Part of a small language model's weights: 9 heads of 64, MLP 2304 tanh GELU.
MLP neurons of a small language model. Each row is named by its layer, matrix (down: output weights) and neuron, and shows model dimensions 0-127. Each number is 128 + 24 x the weight over its row's rms, rounded and kept within 0 to 255. Numbers have three digits each.
After each neuron's rows, "fires before" lists the tokens most often just after its 100 highest values on Wikipedia text that the model never trained on.

L6.down1602:113097142077124139121144112130148165136106096202113123107121160120163148130125143169114115154146100136125138126095130105129131152118147132121139142143125110099121110137156148147098090127073124156169112122132171115097132099103181113112132130116161195150141140097160116156119110143142109103156133127142142112109116145119171177107120115152160124142113182121127089126109125123113142117120
fires before: "0 ", "3 ", "1 ", "2 ", "— ", "| "

L6.down2191:134118158107126107140153178105078128140079113162130136129137097151143120168081137170161123092127108158076128141090140144138147132150148109156114122085111112140131108110158144124134086107089103112088101109117093133183135142107166107118117085144169133128146128103138115161199108138129121113094143114157170156121109102121139112098157069119119068155103140157161073144120108139170130121106
fires before: "s ", ", "

L3.down1311:117108171161131125130160172116182086118157106154116146158136143149159088150137144143139180112089124094120165088131132174190087173113107148100164111086185084084162072131125130123130060157165130117131128131177131123162149142129121183113100151136128157141092135151153118129140142131158118087132120120113117115167137097062098135203120097067131169107148167147154117147108105137107115108107
fires before: "| ", "as ", "- ", "("

L6.down1106:145128128144129172137074097138093110122130129132112127158125173134097168134158102121121188132151113112142107108137135121112120110109108143092120146133118087143121137117093118113142143128145103126140109142141114181114128096071110174169102074101115136128140122104149108133148127137147112127121179120156120112128142139164130155152136114108108143123087126095085133157145142112129141149125
fires before: "5 ", "4 ", "3 ", "5", "4", "3"

L3.down1867:083082124126166131160132129149096152118108132147132143128145110135142084156098134097124161169155145114149170096148100137101103113131119105176135151120157145158127129105144136147139116121099147174168105166119140129104109113134122122149120079147128099135127084145150150125129120129105156084124142121098124150130113168111092103164153114155097089111074148067110096095100151164095181172147
fires before: ", ", ". ", ".", "\" "

L6.down2294:106103157155155140114152140120105149141126126148093137132121112116140112086135134108119139191116130116122100154151171134125114162126114112130145122156089117131079148163104113174101152131144123165110114131157119133155133169139145113098133124120131111089102102143138150106119094100125135116135138136141178126157108106131111172106127104158086111140135125111126113103108109152138178161097
fires before: "\n"

L6.down444:098124104127128083110162135144141092155110116128124161130155143133154111130143087125133102136127152105101110147131168083154099152147110129115116155125109092127146141146110136100145080083137159077142151133143136131084129127114132154168125142116128102142085121129158116110139105128135115088153107082099110156148107142122143170109159160114100130099161142129109109154134140161149119137144
fires before: "\n", "\n\n"

L3.down1425:118142120153113153139157143155093090130110180115103130149149080142133126137146116142128104132121107100050129151111161134101142124124129127177163123103152176141132135149089133117121121108138135123148143128131145110148093115106076113128105115122117112138113156099159126130100163146085083153139091162113137097107138110151101111144110122149161156109139140121099108135147121127131149132153
fires before: "s ", "of "

L3.down1520:130157124064135140133156146106099106118142109161125088134145111111133066120154102165100115115127117106114114140156142120105117158115138120124147090137148161114149124126128128123175128156120113075115150147153122100125102134151148114135132108098115149116119097139141144103111125112099103085135092128180112103104080149086122132123094145127148113123124127117136153129138144127144090149148
fires before: "| ", "3 ", "1 ", "0 ", "2 "

L3.down1649:131105110117130113111137126105131083109118097163165132096131126120109110109130119151108099109123118040117124103120128129146138109093114163126153137129085142127139156144079118100115145098127102138071103056141135120089143116092166107128091117147138086111125124120113108142133140174142087156126114134169080124122099111063105147140108143119110138152125155150133134105146173182129117144164
fires before: "| ", " ", "Apps ", "Goals ", "\n\n"

L6.down1004:148111135140148140170134109138148142118131110139123121135115112156124123143099127130090099124092106137123128150128116103112101087143132095151158107119100118140084163126135122180110132109121113100136163107124144116088130130152112147115124124146102130162099129128140119168144125115109096129119149151100115111120065141133145076128142124110113166086157169132133174095107145139148128138106
fires before: "a ", "the ", "an ", "- "

L3.down1904:170117123158116100125120121091109123165164135136136095100158114149142081125116070138168110119079125143173130167165100141072113148123129137146116140130149159144154127131172128112110091083141166120142095123169115095132120079141163151116137115118150135109128127141148126124119149125117147095155100097112093147117131111085120143095160172131125104088162110124138091153141118132140113088107
fires before: "\n", "|", "| ", "."

L6.down1933:125125120116113149128113149124119158132109122119178071149136118151114079115111136132110132106096096134124152161119172125117152121120140100190119128123127130145122141056134095112105107138088130129096127103110181079106146138112124119137150151068135136161146137120120170135137125156121150056135130115128153146177141098115141139113101067148134121113119137140094099134143128136106102127116
fires before: "- ", "In ", "He ", "==", "The ", "== "

L6.down1792:108081132131102101112102129133165180154148105134152139117114125106107100175124146187184083101101125081136128154157150121140133133106143098137096163142084106119112152116139137139154146078132116113094141121137126102100108133111089115138086104130145126095093101164141136147096114179100158071153117130095171160138166098105136090115121116147118080127110113086110098134132122092149148131125
fires before: "\n\n", "\n"

L6.down1974:116127115151097124130148132138111106121154133114110123112146098122157118112126187105157100131114103092114121108128169135102082125132190083102118117138151086130134120095112142118143120167147143156131135180103157093153120127130125080116120117127117142143146145127093131139108089127065123090146193116100145101139096139108113149096118135125136126149143143161105149100143124111098129126088
fires before: "| ", "\n", "- ", "s ", "|", "age "

L3.down459:120156121117079152080137122131090180064164121175139116164125148125153095118134159118115097127138122134148113146160147155104148103113159126114101097171083071131158137104128108112134093146140094143101123120159115110156175144103152137129111148122108158158118115108154124114117123114133118172111096089109128116082169105099119116138131119138073137130176119118137133184134150119130113129144
fires before: "s ", "\n          ", ", "

L3.down1982:109104149150161126135136108116147121100152141135147101133177164142130111108121181147173137174141127093110134124099141139170097119111125111148126139125150125186127136112129131146133082138156146172142140135127090137084148145119117153140151138146105087116114155096143109075123119091108137172155109177159126144136130133093116127108163124117106189128161098157131119103101126114135163111118
fires before: "on ", "to ", "the "

L6.down1075:134120141082105081095112126120147107106100126095118077152113135143139113111114131142131162105121154129116141145147131126118130113129124157138142109138157134094126123155135142137106118127104117135151144106110140133124128139122146090170112125133108140185140151155166122133129111083164099091135145162149078125176120150127142146122131157154126146136112145148156137148119122138139179115135
fires before: "200", "| ", "201", "and ", "194"

L3.down730:117158129114143122126127108109109120117127116137124140152089114151160132139113089091121134119101184133091169122121131174150182107130130132173166115128170092152077107144134179127119110113156134136128098153145148130150131148173171123113088132111148102126110110138125144109094143132146109101146108142131140166096094083106166159133121107160124129107159112131130141145145116151154121131102
fires before: "| ", "High ", "Location ", "Date ", " ", "Score "

L3.down1889:165120107131130128156128132093132145061175142173103155125129124103128082115116146170105129118124155130114124135113129093133098153139130136114157115125126099101158105142099127156153120128126169141112128132106142180128164173106119095118084112161128137154117070103125121105141127112091088174178089099112143125105139151113145100130132129151161151102130141126119098131137130125140127159146
fires before: "s ", "0", "4", "9", "6", "\n\n"

L6.down829:166107142096091104120165146116125094139123127112123113094135127137072087163122138095111129143155113113127128106092158147110152150098132155162126109145118115170140140108155150071133125114126128160054110099151098109140147159122150111102133115129145109102149113130118114139100132144102058163133130081122122136098143121186112137138137193140118111156104113099147135122123112124122119136124
fires before: "s "

L3.down245:141158158120087131082115109176080126110129145111047069160135146169166170141087138149138118132139161121111139120098181114100136136166130107171158105117106062150130146122115104147126140139094130120105156150133147113115135123094128086167167146151132101119140127099130131078138132123063130137165097117118143108159152143135128171154161137170147128156114114147089089134121106174087135104143
fires before: "s ", "t "

L6.down1489:113141134118104138084093122131145124120126107141126146139118140125140093142124132146149126147135160151095133112163142127120115160153131157145111129123119104104128186186092074117109139082130127108158172129154145115106120154107114109101133150111089130173134126127092127107147107095137117125109144152170117155159118123104111138081080162103158141146135098095125119127137106154105115116126
fires before: "8 ", "7 ", "8", "9 "

L3.down158:157156127170134111172093117136143138146109163152108112139129148119109151107102167129158160148133128130123106149118128157107100114092152151102116139142117090096081112093128167074159120145140083126121092097135146121131115158102106136129138112144138136137118128153117130130133151108092073113091146174113169102142128117157185098149091093141134148126113099087126139156126123128122074090133
fires before: ", ", ". ", ": ", "."

L6.down2272:126128136127113113101124141154107130171159171136114125106152128122179077094130128111110148093128138162129119140108127134126129125109088142147157165082116131134145129130100152140125115117118120103147177088107146134111114121112126191151130119156082142085112112161147113109117110127133105103099098131141156071170127156124094088087122138098124119131146178115141127143121145126147126131154
fires before: "| ", "by ", "as ", "\n\n"

L3.down1191:140099119128107153142041111146133117141110097137148138152127131130145112167155146117131128121138109122153155070121133140135131075168100157148130133140166124139083152115154094113145132127150149124146126103136166158160104127137105114144117156094149128099193117115102120126143166124103129098105144126125116141130121091131158110107111106107126155131078092113147134129129151148121137116133
fires before: ", ", ". ", "."

L6.down1733:124130139125107114096108119145114154142149127102107135118116146117166132111161125127148125144123142144126155133138102140141115141147123144141113113104154136130108130147128088157086109139097163122123096139155118101095144139154120099147166102136184157105155148163152119114171097089145167095115121094138121087112185100113140138125125140124155076128107138127130130185118126114143122096117
fires before: "\n", "| ", "Goals ", "Apps ", "|---|---|---|---|---|---|---|---|---|", "|"

L3.down1184:121148158164095130121114112114134091155174114148138139175144123157147174164141095181136149097107179126084125110083142136122105116106142173151100119114155192146101144130123146112084105111121144118116136110112141121149133105135164137135121141156142111172112118192117160107133141163187184142113140148147140138132117114141143104094160156132105110119119178118132113127119116127097135126097
fires before: ", ", "|", "6", "| ", "6 "

L3.down528:124108104147084136105111169143129115154133171122100130114125134175145082110159150114109122141143135136137121120095134165126098153132174111114158117100144139111118105135121138155151102089101144107148125100097070099178121120117119177147110155164094132151133137111093147135158115102088110118136124135114163139158140102150130143170143140177142168114128174148149111111140149140067150141140
fires before: "| ", ".", "; ", "L", "|", "% "

L6.down960:112127134118109114121124121127115140140106118105126157143121153120105117127166076140180133104069184127145128134089152117121073136105119090141137095121139120143162158153117117132121102108150135091107132118103119111143126112142135121159132150125137117144111107143168151068113125157126145118156118144159142118116124137132097117094125144123149145140159100120115114096120100174187151098170
fires before: "\n"

L6.down1295:133121130153129104101124145131121138105111101138132110147136107129142114138139146082121106119077143127105128107117116110090155126117105151146136108115192129148133082166127107157112124133126174108126152120101130091162113107148089123140170184125184149107147126129146152111115144103093127175122146107155129162149135061138120131162135126099119125151100072116132088150115141121122102107130
fires before: "| ", "|", "|---|---|---|"

L6.down192:142124101113139159116130140111095120090116100128106161115102117137121102114147143119147106145103117120115114080188177108113131161120154151159091140157124165131109131106151126069142111152132127121136137127104105122181095098173119121129141118150140101143162152103123149137140144093077131125115062146151121115167161117130126138095139127112168136114091121142129154127114134169170112131093
fires before: "1 ", "6", "0 ", "3", "3 "

L6.down1635:106128128115150123137181121135145156147138105141146142157192140100069137155128139159113108124129096140093152111140143135159109126111138104156105167168132103117143146137133113088093139095132156143102150143134126135133152134143129119135108126148074121151109114148121122124123114125087152121119137158139145127121074138126133134152113130135108129170100113110135108140128112127079116118138
fires before: "of "

L6.down241:156095120156111128121143138128111127076141131118127160099103115156107130130100150136158121098132069160138099156117149174081140135125121140127144099143107074188112116134147150107117116145129136089174103127189156124164116107142121139150164118149152112128121068142106133144100111165122156138108120120159113147162093137120062101110146146108105082155121170123148134112168161118137133156147
fires before: ", ", ". ", ": ", "'", "s "

L3.down549:137115129138133094063118136117158127123110100135140126146055130166130144087108119123187158160145101150167170148167121151138153154119125112131139161139118124138122111158099098139140063193141139133126127124109119139168110089170121093102109138120137126113076109143146130131164146128126103133153081125127109083139127150136135112162133134073142124123141111117113174105147143131138132092078
fires before: ": ", "==", "life", "life ", "; "

L6.down448:100126141146101157119159160120124155124122090128130122140170115072152105125121139120163137174135118145107108111160099099081137167182129140117147120122153119139178154088120107120130137065130140094144139092105139130093173130150112124115159129157149114139111135117109139150133154137155132130132134115114122141139116101159110153160119113116119111101118163125098124179112143109136128088163
fires before: "- ", "| ", "|"

L3.down2049:150083137114142082110099127101115133137159125122121154092141144135114095131175165131150108150165125141167151082129144145131118128177103133115152154123131106097108133098108170129114110130145082097112122134151114135161149146118130109150119132150153167124123084151131168150139111096124141128155116092120077148118129149122117116090083082132152101096131151114119147131169115117155143120122
fires before: "\n", "\n\n"

L6.down624:117114164125123115141078088131114155171149170163145143190116135120066103113126129159149151134089102111098141091165126121091089136121142164145140116134091157069130143130080155161144104112111142112115094113154119119111129154125115101110159143138111104120140144166096149130136133155121139109143171123119136120157174133136156133119105134156089113148137170134175130129141130119099144099128
fires before: "\n\n", "s ", "\n"

L6.down1236:172138121130127109143173137099137136159111092139124121123125133144127105103115151093152121133076078103125129108174153166123153126138129119168115104123125103131146169105127095106106145151089105101142175124072164110191137127144146122112120137106133111151120163133106153131063149156111112114167144113097133133123142115111104150163135138116141151146131139139080131092128113138100149116141
fires before: ", ", ". ", "-", ".", "), "

L6.down944:120140118102103132133164129164135113143127131106110107171113066095110109158100129134154072124155112153097137135142183148129108139096130149161099095118133114122185112135130184095112137112138128129149138121101132137190145168171140103130138175094123149153101130070123141149164118100140130131097163137189104107085160129140151118139156134127163131117112093110126120143084128157128119146085
fires before: "8 ", "8", "9 ", "9", "7 ", "7"

L3.down457:095106138155165101138188119155162135104136132144155119085127136126113135144113129166108138138122152120112126125091095136100143152102158130128162122127099152120115105117169137129128122153177116109155111142089139157127180134123114144116114148107109158158091141140094133167086129122144169105120129122087113136189125158111127168091138092131132133137116121132127118126155130139140109145102
fires before: "| ", "; ", "."

L6.down327:153105148129108171141136145107153141133133157108156130099142113123123122127184102154162125153125128159127126124176103171123130116163078131128089123175122150119098140146134144148146146081150162127118112118136101178146179139143138145142105108094118123160161101106122159164150144159145105122091145111119101129146119142109125114150145124143080110117120161151126152106114152167081171130149
fires before: "of ", "in ", ", "

L6.down1708:197152094149149126116132083108107081148127195104079155126089149128121094152114149106120125150118138162179131170128114110145107127105106146109122111144115110129085130149108104132092149116097106138119123130151129112119109153102137136157145158096112178104140149143161119159126104139118118154139146165120114115148140124156167162131154121128110154112142140151098130138129099123165134119142
fires before: "2", "3", "3 ", "2 ", ". ", "A "

L6.down291:121125156128144105148099127133103131138112106140118126102159142149113113064104088095137119128150129138107142105142180129143162126152103123129164082165113103161143129141116124161151128099106126156148115103102092101120137155141126139149158120149091121135127167121165182101092102120132137131144139087150179114113110188072126090143104123114146119084103085115129111132176113150088118122145
fires before: "| ", "Goals ", "\n\n", "\"", "- "

L3.down870:138078112146103126160154101183130147136144145163139114126128122141111186084117118139110141129102110126159110119120106125171166127085145129108112116145067142139106151151156107140142107115135142152122157132137138091111150108099158126115126136121098113134102110108070133116161117113124126112183137122119150147142131107144153129119160064116111116095102114100133117149125134132170148132109
fires before: "| "

L6.down1615:156118156092162151134141130112116132154141129137123105052084109144177114130140100125146124130134080137131135164125170143102125079088136115117110146111108106135110206156092141123103123145108124125078173158094130120113111133135112157176132102122163117170159144123083115134101103135130076132141139155169150098129144104120132113091150159090153099140125169113155105160113114179126114137138
fires before: "\n\n", "|"

L3.down392:105115123085123142129143147116179107124108110095118160153156133086103154120122170087173101155130116133129111144137136102115175160107109134121147149142140162159137123136139124099127086103092113125179132167128085124128118155105134116174157102127138135139118162115139106149151126094126171124156126112059109089163155181087173141137118135120117170112114113115127108135133128144124169189121
fires before: ", ", "–", ". ", ") ", "."

L6.down611:164162160090114141154122123142138101118091128133140166078144140100136151162139144159114136103113136114119124165134103130135104159144122116143083119119141130158070119154118147143150094118136144140103124119171145176149121118128136104127130120175108125123130155116147139138092134124091096141134149113132128092156143159125127079154142145126101103131136122111140130171160143120100139136128
fires before: ", ", ". ", "==", ".", "\" ", "==="

L6.down221:133122137091120082153146099126164077112115125083135138117142148104139100091117131145145147092111123097129120143112111179156131105129127146123166150114135130144096135124114134137142141096148124076117162156137130089101131148124116102136058136125126151179107129144099125181121158099148126082147155136150134120118134128099123132134132077123109133137136132118140146138128194165138125087140
fires before: "| "

L6.down2204:153118077139100130163111144135146145119117158137096128113112120112126107084180131142154164062087075110123139083136151143101120144162116129147139135131098096118122167166123110106134169104091101148141120145175167126159103140132122100138135158123114102102149141176135165116147088092167112103152153116107104130141129101149128157135098096115146084146110134187148148187150128147139144093166
fires before: "the ", "his ", "her "

L6.down534:115140111102090098148151139149163166162110123130164114095121173044136130109119132097134112148140108127107134135155119135145149114176110090141097106137118089135094113151115113113145105138119177169098160161146138121091171157102123156151118128164158137116127104095172148116125153148144152093110136153099151107099149158151135094115184106187089152137116097128092128152155130101145120100132
fires before: "\n\n", ", ", ") ", ". "

L3.down2171:167124091120143126150113177147161103150125151133130142071112114130096074125134160118129090138135121126099115131125124151123119110133156148152106144111167100122132096192122124103120097123080128123151124130098072144162110133127173110118141162163118107134092135132082156155100138120112092165096133146141116143152093103146117144129104108131119147144154189129117061141128115171097154145104
fires before: "|", "| ", " ", "0 "

L6.down275:118111123130086134119128098147149119139115169108136125156110164119148128140150155129092138090111146097124133074040102147119125161118132155121161105146161120170135162158167106170102186118147132164128164123169128100146100087133113112159130144124132127125130104139133178111131122123143142120145159105116153118087126101109112127104089154157080099118098112131148133145087126131143125144131
fires before: "s ", "\n", ", ", "\n\n"

L3.down2296:130098072159168163139117119119145145149104106158122148159135172140136125081133147148165108125085128114101100149103169116163136123088120141094127158125101166076147137158121142120135117128123131108152079127112126138145125148109098085140133145152189134136085115180142158112157099081109106141186134130110151121165143074108126140159120107161129149148141128166156102176135103090128156098114
fires before: ", ", "\n", ". ", ".", ": "

L6.down2100:097083101137159106135113147129147085173104122153124107098111072168130097090163161104126148119124133116149086127146122114155143150125133165144139137142114109173126129136064154116133125125148134151079135109116117110139128165160164098132144104120104158127171135122102127124108145121136171085090082108100139152151124154162112159103119076121147161148105134109129149087123148130143157115103
fires before: "\n", "\n\n"

L6.down1292:091135129077106126150129139128135134144111121142139125143136151141122116110114118098096143130133078112106126149105131162135106116088118104155127138146156115118154125127150148100122112106135154103126153155115107107100155171125121073125131080106136153097146144136116138145116190144138135136104139131136149123125144106139139145123109132133141131114118161121147137122140160099135148112146
fires before: "==", " ", "The ", "She ", "He ", "It "

L3.down604:069129102132165144141145155146118168170142134153148135091122165083089144097174119113128171086093148133110161150116109143121122096124116149102119125135130101139140138137104122147150150106132146130146146134109124103147154121135112130078128139128146165145117156111110102161120137109153092135110130143145143103080119124133112109174133100135148127093127082146122107114106149140118144119146
fires before: "| ", "0 ", "|", " ", "1 "

L6.down822:125116090122150146113174136113096099145114113196124144142113130097134108055127118124102131157162109115124095110130137138108109123165144180131117087110111084103164177160121118145120135157084125082154118175130148143131089188144101127179111067092156143158082119169141110132083126082127150096109150120174132132105140114135163179117109118149077124137134080102120105109134091137124153138117
fires before: "- ", "8", " ", "3", "8 ", "7"

L6.down1434:114124150091142150094088113162123130126148112137144077139152150098202119113121126131165109131136119121099103137155099147129129140146121128093128095129116157146142123071109133121125107109115095120143147103187151088135149144079162113159134117141102148108111130098099094117112136109108153132143117154176124131134180096126101110131072129120131115099128137115148150106097173082127125125100
fires before: "| ", "0 ", "; ", "1 ", "0", "2 "

L6.down246:081162130107122090143130119160138107156161128127144112158111176120109100177154127130103135099152125125128130056136132124151124094161113139088115147179135143146105129126106126118158136085152123133094116165107111116141130165110116126136133144147144098078177137096174168163127129138107122090085125176136105147125144100135125142195140100093144124139119142087116161111167066125098119130113
fires before: "\n", "\n\n"

L6.down864:129131091107104086099137148136139143129167121119115128120127148151122096082120108121201090150110118138127135097121137087090125121179148135144086137121140134134132141138067190127146139176150154131090133120153146105088098179105159065150099062143112111106140140129145109114116117108118155124155120097114144094164150128142131151133120157081133124148153140152138148104183151094136143103131
fires before: "s ", "s"

L3.down1222:156161102127131154128113132130125124172158133123121115162114152124112139091111151113096094137087140118118084142148122097107116087153112112123170090114114137097117135170110150135202119100136081096179111141142122148127100162126139122073125156125123146141120118130092135132129121139142153123175138149094143121084171145159134138091079128083074086155120093105170142172102140109138164152129
fires before: "\n\n", "s ", "\n", ", ", "; ", "\" "

L3.down251:134139100128199111133104149135101108149146156091136129150133104126123154134119123123108127164135110112104165154110085165137149112107141109122139110123084099159120158092188135082174131115111128123121169114151142145171147127103115102104148072138136150126093118131097065132160137119109140121132121081126118128108105118120110151134100127128132162127149125146118079130157130109132079096163
fires before: "| ", "|", "1 ", ".", "2 ", "0 "

L6.down258:126122169146157151117136137143127113113115138164124136111093105129129142134136094121129111161103142123124149120145095156140132121130150129126118170154135131111136092133176137135096138138147164137102146151137124113164134118063131101121109157161168118139136118122092103136144147123120084141145150133139119120161126133139103133158136123110146096164148124112137121140146148114154094118093
fires before: "0 ", "1 ", "0", "– ", "1", "—; "

L6.down37:155109163124069150109150108127092056123166167130132160136090158111099152139087060114123145145108148120100130143126209076163157146095138120117132089109131117133109131137120116105082157109114110128131127087096145120131088110132094134127193103093121122134135144103139114134172168080123135129137122121140117130113101097120082136115132107124125138155187158080146144114142157139120141155149
fires before: "0 ", "1", "3", "2", "5"

L6.down989:128128081125091116107106107148118141155127160156138139139150148138090113149151177134137143099166147144125156137162142142124134120123157168105094111158091123086092103130098090139138148122166117134123129135118124106119151147102097113105091108142141114156117127175169118124106114143145118149141139137112138109152145153130080119140142124094149147142127136133112152124078130129123144125156
fires before: "\n", "\n\n"

L6.down1918:093091131160122162150186125099148110080152173153105106119148100116061120120120097084133118148115137104128128138138125138148104109086141111129114148116133150082126157134177165157148142172143131131108172181087082125137151143147127149128103125122109153133124117108122110089134104130127149136149159115140104137108122091112107161154125106154147142136169144101119102146201161155063149093141
fires before: "| ", "is ", "(", "was ", "were ", "alone "

L3.down770:143076123129072138103145148098088122138115149074114102122173116093141131118129179104153106116151117096141101090143128120134168169111143165113086174139106127141077145132077136118128133128082165162098118105134122149090149137074079140138126145160139105146130137064119114103143110167146084106162115120159160117117110119091136141108104135118096125128109127094128133122075133118111122172090
fires before: "in ", "by ", "on ", "as ", "at ", "of "

L6.down807:106140113153093127172146118104142150111102164126170119098139118119105120117149164164116116172103088156141105113129070105109117140124074125127187119147124156096167159117160125161150119109081111124124106101144148142090115140112101097101137129176142127148163109129122140109121140090102168156132130136150096122127066086160166114131099137162134155111132150126105089091127104156135141132120
fires before: "as ", "- ", "com"

L6.down473:123153145141122113159130134136100095097162132162098133109115123059149088107137125088163132101089138135122125162143165122146116114095088093116111078134093130114115111064129114136107084128145144132102143096107094148158134128133167118121120121114134119139148138120107109106102136095122136138139121100137114132153171141124133144054105106170120154117194160146119140127177122119118161133119
fires before: "–", ",", "| ", ", ", "."

L6.down223:149176131125086164166119118142158139105149169113135092129090151177160035116113130131148121152099138124160089112124111140101117132130162112145152139122127055123143149132137092142121114113155082113168159118120128179129176141144102161147150110130093112121151152166137151163097123105135112118133124130121154141123073120112128140157102123115122149123154135134142100107101123148160133076113
fires before: "the ", "a ", "that ", "to ", "for ", "\""

L3.down610:149152147104082127131148147153137129126092122132098120101091127149085091135097177158075129131067135128118172105144127100123117135133103128137158121167150132096132100078123129092122140139126125129088118145161108117187125103130072070131101126105125152167117159109140115113126135117121151102082171109126132106155123167136172161159112136148110151124101096157130149105158145141121129109133
fires before: "6", "3", "7", "6 ", "2", "4 "

L6.down2019:093147141177126160156145109155149141189112097150113157118137144187158119155126155168135136111089109144132131099156125122124134169152129116083142099133166132152118143113140097142094150123093092101126084150114157105125133156110112104135101141096131128162117132107153126119115116119157120109127125100150136111105143077146126130122121142101165124128129120093106131166113131123124130062155
fires before: "was ", "is ", "are ", "were ", "===", "he "